Weights of a small transformer language model: vocabulary 5158, RMSNorm before each block.
MLP neurons of a small language model. Each row is named by its layer, matrix (gate and up: input weights) and neuron, and shows model dimensions 16-79. Each number is 128 + 24 x the weight over its row's rms, rounded and kept within 0 to 255. A neuron's up and down rows have the sign that makes its largest values positive.
Before each neuron's rows, "fires after" lists the tokens most often just before its 100 highest values on Wikipedia text that the model never trained on.

fires after: " D", " L", " G", ".", " S"
L2.gate148 [110  98 134 107 129 115 147 182 158 118 141 125 102 159 121 133 166 111  88 124  87 147  89 162 118 106 156 153 164 138 163 133 151 102 165 190 168 128  96 105 115  87 101 146  95 113 147 154 110 186 109  88 128 118 130 123 107 138 140 117 119 164 117 160]
L2.up148 [129 100 128 146 135 126 156 174 114 129 124 142 153 118 128 137 123 133  80 130  87 110  98 169 134 104 147 151 167 114 124 116 137  66 102 134 152 106  87 157 158 108 153 145 108 131 153 146 179  93 140 129 159 137 137  94 137 150  80 140 119 142 105 182]

fires after: " N", "N", " n", " G", " (", " re"
L2.gate52 [123 130 130 118 122 139 141 144 146 116 175 152 133 166 143 136 134 101 114 120  76 130 101 124 114 133 152 120  98 174 137 149 134  90 153 110 160 125 161 145 127 138 159 101 118 142 162 120  93 161 158 123 153 126  74  60 159 161  99 115 147  92 158 117]
L2.up52 [126 140 156  96 140 122 115 140 149 139 161 141 111 104 124 101  98 154 113 142 119 125 140 114 128  93 161 157 169 126 135 149 161 107 152 141 150 146 135 131  60 166 157 127  85 117 135 123 142 130 125 154 178 144 127  96 131 137 104 170 120 107 120 137]

fires after: " |\n", " N", " n", " re", "-", "|---|---|---|---"
L2.gate248 [130 172 137  88  95  95 103 136 111 124 146 143 135 144 130 130 114 119 156 131 114  80 122 128 123 128 131 154 141 137 142 129 118 102 111 146 168 141  85 125  80 114 134 126 119 136 139 125  99 109 100 112 138  94 137 133 125 136 141 153 149 100 108 153]
L2.up248 [ 83 136 106 123 113 135 103 111 119 137 161 110 131 113 117 139 148 125 118 100 127 101 129 150 155 140 192 142  81 158 151 130 121  78 126  82 114 112  92 101 149 129 144 144 137 166 169 122 161 100 156 121 133 119 152 117 135 151 142 132 107 131 126 152]

fires after: "19", "18", "20", "11"
L6.gate705 [141 155 175 151 113 125 133  88 116 140 100 109 133 137  96 148 129 111 150 113 124 129 125 107 117 180 178 116 120 121 105 143 154 119 155 106 131 140 118 122 145 150 116 121  95 161 142 104 106 138 117 179 148 115 106 145 137  96 106 152 151  71 104 143]
L6.up705 [127 141 171 133 145 159  87 143 150 108 160 107 116 138 163 166 153 126 128 112 101 116 101 154 121 149 147 115 103 126 119 107 126 141 110 163 134 140 128 125 144 139  86 104 148 109  99  79 147 142 122 164 137  93 150 131 146 126 104 148 161  76 106 126]

fires after: " in", " as", " on", "–", " had", "ing"
L6.gate396 [ 82 197 105 151 162 148 136 106 155  66 128 163 138  90 117 159  96  79 140 119  89  98 130 133 142 128 130  88 114 107 156 101 127 128  99 129 128 150 132 166 155 131  88 165 125 141 147 160 139 125 121 169 115 155 150 147 128 163 112 134 119 133 120 137]
L6.up396 [141  94 152 151 126 127 160 112 140 121 125  82  98 159 170 127 138 103  98 121 158 118 159 122 120 132 119 132 163 135 116 205 152 194 136 147 132 124 145 150  98  93 137 129 109 130 131 130 108 176 134 111 126 126 100 110 170 117 121  97 128  55 121  99]

fires after: " p", " Pr", " P", "us", "P", "-f"
L2.gate790 [115 136  88 151  96 100 127 116 124 117  83 132 122 119 129 134 116  88 157 130 139 109 117 120  99 126 117  86 106 130 119 175  72 163 114 130 130 131 114 108 153 153 126 150 119 135 108 147 127 137 128 121 139 185 127 115 114 107  98 148  76 128 147 158]
L2.up790 [130 139 102  94 106 110 149 170 131 153 103 126 100  89  87 149 159 141 133 121 136 136 109 140 122 114 115 126 114 142 104 145 104 103 138 117 114  83 129 155 156 113  99 100 109 102 117 103 133  95 140 162 129 114 118 156 122 141 179 104 148 129  90 131]

fires after: "20", ".", ",", " |\n"
L2.gate15 [110 112 142 123 112 179 132 141 124 149 184 122 139 132  95 149 146 162 146 137  98 111 121 131 136 157 101 136 145 133 130 140 155  57 107 135 127 105 164 139 135 160  86 103  74 135 135 131  98  95 146 118  66 135 149 127 167 140 127 148 137 129 159  95]
L2.up15 [153 106 149 152 152 139 119  92 112 131 155 156 119 112 126 129 112 130 161 168 140 108 117 113 126  94 115  98 156 184  99 149 140 113 100 110 118 121 164 125 170 139 102 115 137 107 107 144 123 124 118 101 137 118 141 123 168 137 170 157 128 125 152 135]

fires after: ",", " that", " \"", " and", "."
L6.gate299 [138 152  79 172  73 138 104 206 123 138 122 146 139  95  87 144 158 139 148 141 137 122 129 138 119 161 106 145 131 124 124 149  94 108 124 131 172 155 130 111 132 129 118 108 117 173 139 132 122 122 122 101 154 134 119 112 141 124 125 155 133  98 109 164]
L6.up299 [101 101 134 165  74 155 144 117  84 178 117 108  93 147  98 137 113 128 120 154 136 148  67 119 154  73 145 121 118 117 138 124 113  81 131 132 140 126 116 132 148 132 106 136  86 122 119  95 149 115  73 133  75 192  85 108 130 145 174 122 112  91  80  88]

fires after: " ", " on", " in", ":", " a"
L2.gate166 [153 118  98 130 123 132 111 162 160 124  81 107 119 130 182 100  84 134 130 117  73 124 145 161 117 131 118  72 132 121 103 109  92  92 128 103 145 136 119 102 149 134 120 159 115 130 154 140 133 134 143 123 118 117 104 127  97  90 129 125 107 151 112 128]
L2.up166 [112  91  88 147  79 115 133 171 206 137 108 107 141 149 149 153 137 113 104 130 110 138 175 123  93 132 129  89 137 115 120 145 128 143 102 123 113 129 140  93  81 166 109 145 117 150 146 127 184 163 133 136 144 108 100  98 120 108 147 110 123 135 116 137]

fires after: "\\", " \\", " G", "h", " H", " Pr"
L2.gate228 [109 119  96 104 110 153 157 118 105 141 168 111 160 153  92 116 133 110  62  95 150 135 133 130 152  80 142 131 125 138 127 172 158 104 144  69 102 155 121 121 136 137 171 107 118 114 100 138  93 128 109 121 119 152 154 151 106 104 132 121 108 150 135 127]
L2.up228 [ 97 150 116 103 123 140 151 109 120 146 120  96 159 156 116 100  96 115 124  88 139 119 154  99 135  93 140 168 107 160 129 117 167 117 148 151  90 157 126  85 159 161 112 136 147 118 117 127  98 118 127 120 165  68  88 129 106 133 144 125 136 122 145 145]

fires after: " |", " +", " ", " |\n", " −", " ("
L6.gate161 [107 115 149 142 101 152 152  90 106 136 132  87 186 111 125 162 138 152 154 152 101 130 119 143 116 115 152 103  95 125 154 125 123 121 136 140 109 149 111 121  94 138 124 135 138 132 154 161 164 162 129 135 151 112 121 112 125 138 113 118 181 112 148 111]
L6.up161 [118 156  83 114 142 132 145 161 155 139 128  99 138 158  95  92 132 140 176 125 119 105 114 115  82 121 130 113 122 128 149 127 157 153 153 124 104 115 129 126 105 125 169 157 153 160 129 173  99 104 109 145 159 118 134 107 119 130 110 142 119  59 169 135]

fires after: " G", " S", " n", " N", " d"
L2.gate160 [125 116 170 117  90 149 121 136  99 129  93 147 108 174 160 153 155 121 141 117 119 151  81 160 117 122 105 165 163 134 132 117 171  67 110 153 153 113 130 123 155 123 142  93 146 163  91 130 109 104 106 115 129 195  86  98 149 149  88 126 183 123 168 164]
L2.up160 [ 92  90 124 136 164 177 145 180 116 126 158  66 121 122 123 122 130 149 118  80 115 169 115 133 164  96 146 125 116 143 131 172 135 134 127  91 109 129  93 138 106 133 114  92 131 104 127  72  89  99 113 130 115 149 136  96 160 108  97  97 154  86 113 161]

fires after: " T", " P", " t", " p", " S", " B"
L2.gate21 [181 103 109  77 104  66 140  83 140  98 115 130 129 145  87 117 172 161 161 108 153 110 130 105 105 131 118  85 123 133 121 162 139 153 123 107 144 140 110  81 161 158 137  90 105 107 147 144 114 114 134 118 141 125 146 103 120  95 167 105 121 166 141 120]
L2.up21 [113  80 126 115 114 110 122 117 101 116 119 122 162 123 146  90 145 133  78 136 152 107  89 158  73 151 120 130 129 130 129 100 133 186 104 104 179  96 140 159 132 170 138  64 123 120 127 110 149 140 135 124 129 146 137 132 133 132 142 116 142 128 129  99]

fires after: " as", " was", " cons", " in", " dep", " pre"
L6.gate62 [101 133 135  88 169 141 153 183 124 127 174 115  95 106 183 137 125 141 150  80 109 140 107 128 148 120 143  79 127 106 131 134 106 120 118 125 113 164 117 113 107  70 138 140 136 159 127 148 130 168 133 141 160 101 126 120 120 154 124 114 100 127 131  99]
L6.up62 [112 137 125 152 147 107 188 110 145 106 162 162 100 114 151 128 145 162 115 132 127 154  70 138 117 142 150 109 141 114  92 120  96 130 134 129 111 166 119 158 120 104 150 155 121  91 115 133 120 116 156 126 153 164  93 118 141  92 118 155  91 141 103 102]

fires after: " ", "18", "2", "19"
L6.gate728 [113 122 106 125 128 139 128 171 139 128 125 108 132 120 175 115 139 149 129 152 105 107 115 148 149 139  91 133  96 179 137 137  97 117 126 130  93 118 157  74 162 154 125 150 130 124 137  93 119 146 121 151 178 129  93 112 101 110  96 113 149 156  87 104]
L6.up728 [174 121 115 114 132 122 185 115 111 111 112 139 157  95 124 132 123 149 131 101 127 147 115 160 137 166 135 109  94  87 118 113  80 141 140 113 146 120 146 104 118 135  88  85 138 135 109 127 142 161 167 100 150 138 131  94 134 192  84 130 133 131 152  98]

fires after: " the", " ", " The", ":"
L6.gate34 [129 130 147 112 100 126 108 155  86 119  90 150 131 145 126 141 182 118 111  92 151 163 141 156 150 154 122 117 138 166 105 104 148 130 128 152 108 109 110  93 120 170 150 122 134 136 146 166 165 163 108 133 143 127 145 115 109  85  95 166  95 149 131 136]
L6.up34 [118 142 110  83 159 130 155 142 142 133 131 152 135 107 108 113 105 164 134  96 129 158 147  93 120 131 129 130 127  91 180  94 175 143 154 139  98 117 134 133 129 149 144 101  83 106 122 123 171 142  91 140 117 157 115 113 140 115 136 159  86 188 107 142]

fires after: "19", "20", "18", "17"
L6.gate638 [134 135 122 110 149 173 124 135 163 156 116 193 182 131 150 118  97 114 141 117 127 126 117 162 116 126 108 159 109 124 123 140 137 117 112 121  95 127 138  96  88 135 104 133 120 131  70 132  96 150  93 102  99 127 127  83  89 114 128 124  93 121 115 149]
L6.up638 [151 132 102 142 162 143 118  89 148 139 113 174 187 180 129 130  79 181 100  91 164 144 115 173 117 144 119 143 159 127  87 151 146 121 135 108 151 120 143  74  96 108  98 103 168 111 137 142 148 150 105 140 163 117 123 110 122 146 132 151 178 145 150 126]

fires after: "20", "In", "On"
L6.gate826 [ 88 121 132 106 130 150 111 151 146 155 119 118 119 148 105 136 149 123 129  93 145 132 170  74  96 174 127 113 112  96 103 143 131  86  77 139 125 114 150 160 180 146 129 121 108 127 144 118 133 151 134 161 151  91 139  80  85  62 155 138 149 131 149 134]
L6.up826 [123 139  93  64 149 139  93 139 130  87  98 118 110 133 128 111 133 136 152 120 158 156 115 127 144 131  73  90 144 141 108  75 140 140 124 108 137  95 149  84 148  89 146 154 146 119 128 103 137 148 114 145  88 104 114 118 181 144 134 132 111 127 146 139]

fires after: " C", " L", " H", "G", " G", " A"
L2.gate552 [154 110  74 144 139 156 111 113 122 139 133 122 103 121 138 100 169 121 104 130 141 156 129 132 147 100 130 147 113 158 119 165 170 107 161 125 137 167 114 136 161 146 123  89 120 122 116 166 129 110  93 107 171 134 160 123 139 154 116 121 139 132 106 166]
L2.up552 [126  99 135 147  83  86 126 129 137 120 139 130  99 119 100  45 163 125 176 103 141  99 144 134  92 135 157 146 122 106 132 118 122 124 123  90 157 170  94 145 127 169 146 159 169  69 134 145 134 160  98 100  92 116  94  99 131 129 132 158  99 118 108 108]

fires after: " ", ".", " $", " (", "10"
L6.gate129 [146 111  98 161 118 144 144 115 146 124 131 122 115 154 143 132 138 110 113 147 126 116 125 159 126 124  65 169 108 142 171 141 119  99 115 102 137 111 136 120 121 142 127 114 151 128 122 117 110 146 118  87 110 126 177 107  96 118 104 160 131 116 102 114]
L6.up129 [149 149 121 134 177 130 120 131 149 112  60 137 134 112  87 156 138 152 134  87  98 133 144 117 107 126  81 107 148 123 145 145 169  92 153 128  74 115 133 162 129 124 125 129 126 163  65 145 105 136 115 177 140 130 147 131 118 137 131 154 117 107 155 156]

fires after: "-", " ", " re", " (", "s"
L2.gate282 [127 126 169 107 120 153 124 120 122 153 120  86 103 108 107 102 130 137 113 136 140 137 129 119 132 172 115 125 104 122 166 167 129 127 150 139 101 140 135 139 101 122 139  93 146 175 122 149 114 120  69  97 153 120 134 123  99 132 149 141 135 153 105 152]
L2.up282 [123 154 100 132 166 129  98 142 123 147 170 162  90 109 109 119 178 124 126 152  85  96  90 152 116 117 129 165 122 143  86 117  92 114  98 146 154 172 125 139 142 105 132 160 138 175 109  98 132 145 126 127 133  99 152 123 162 153 123 135 102 109 154 162]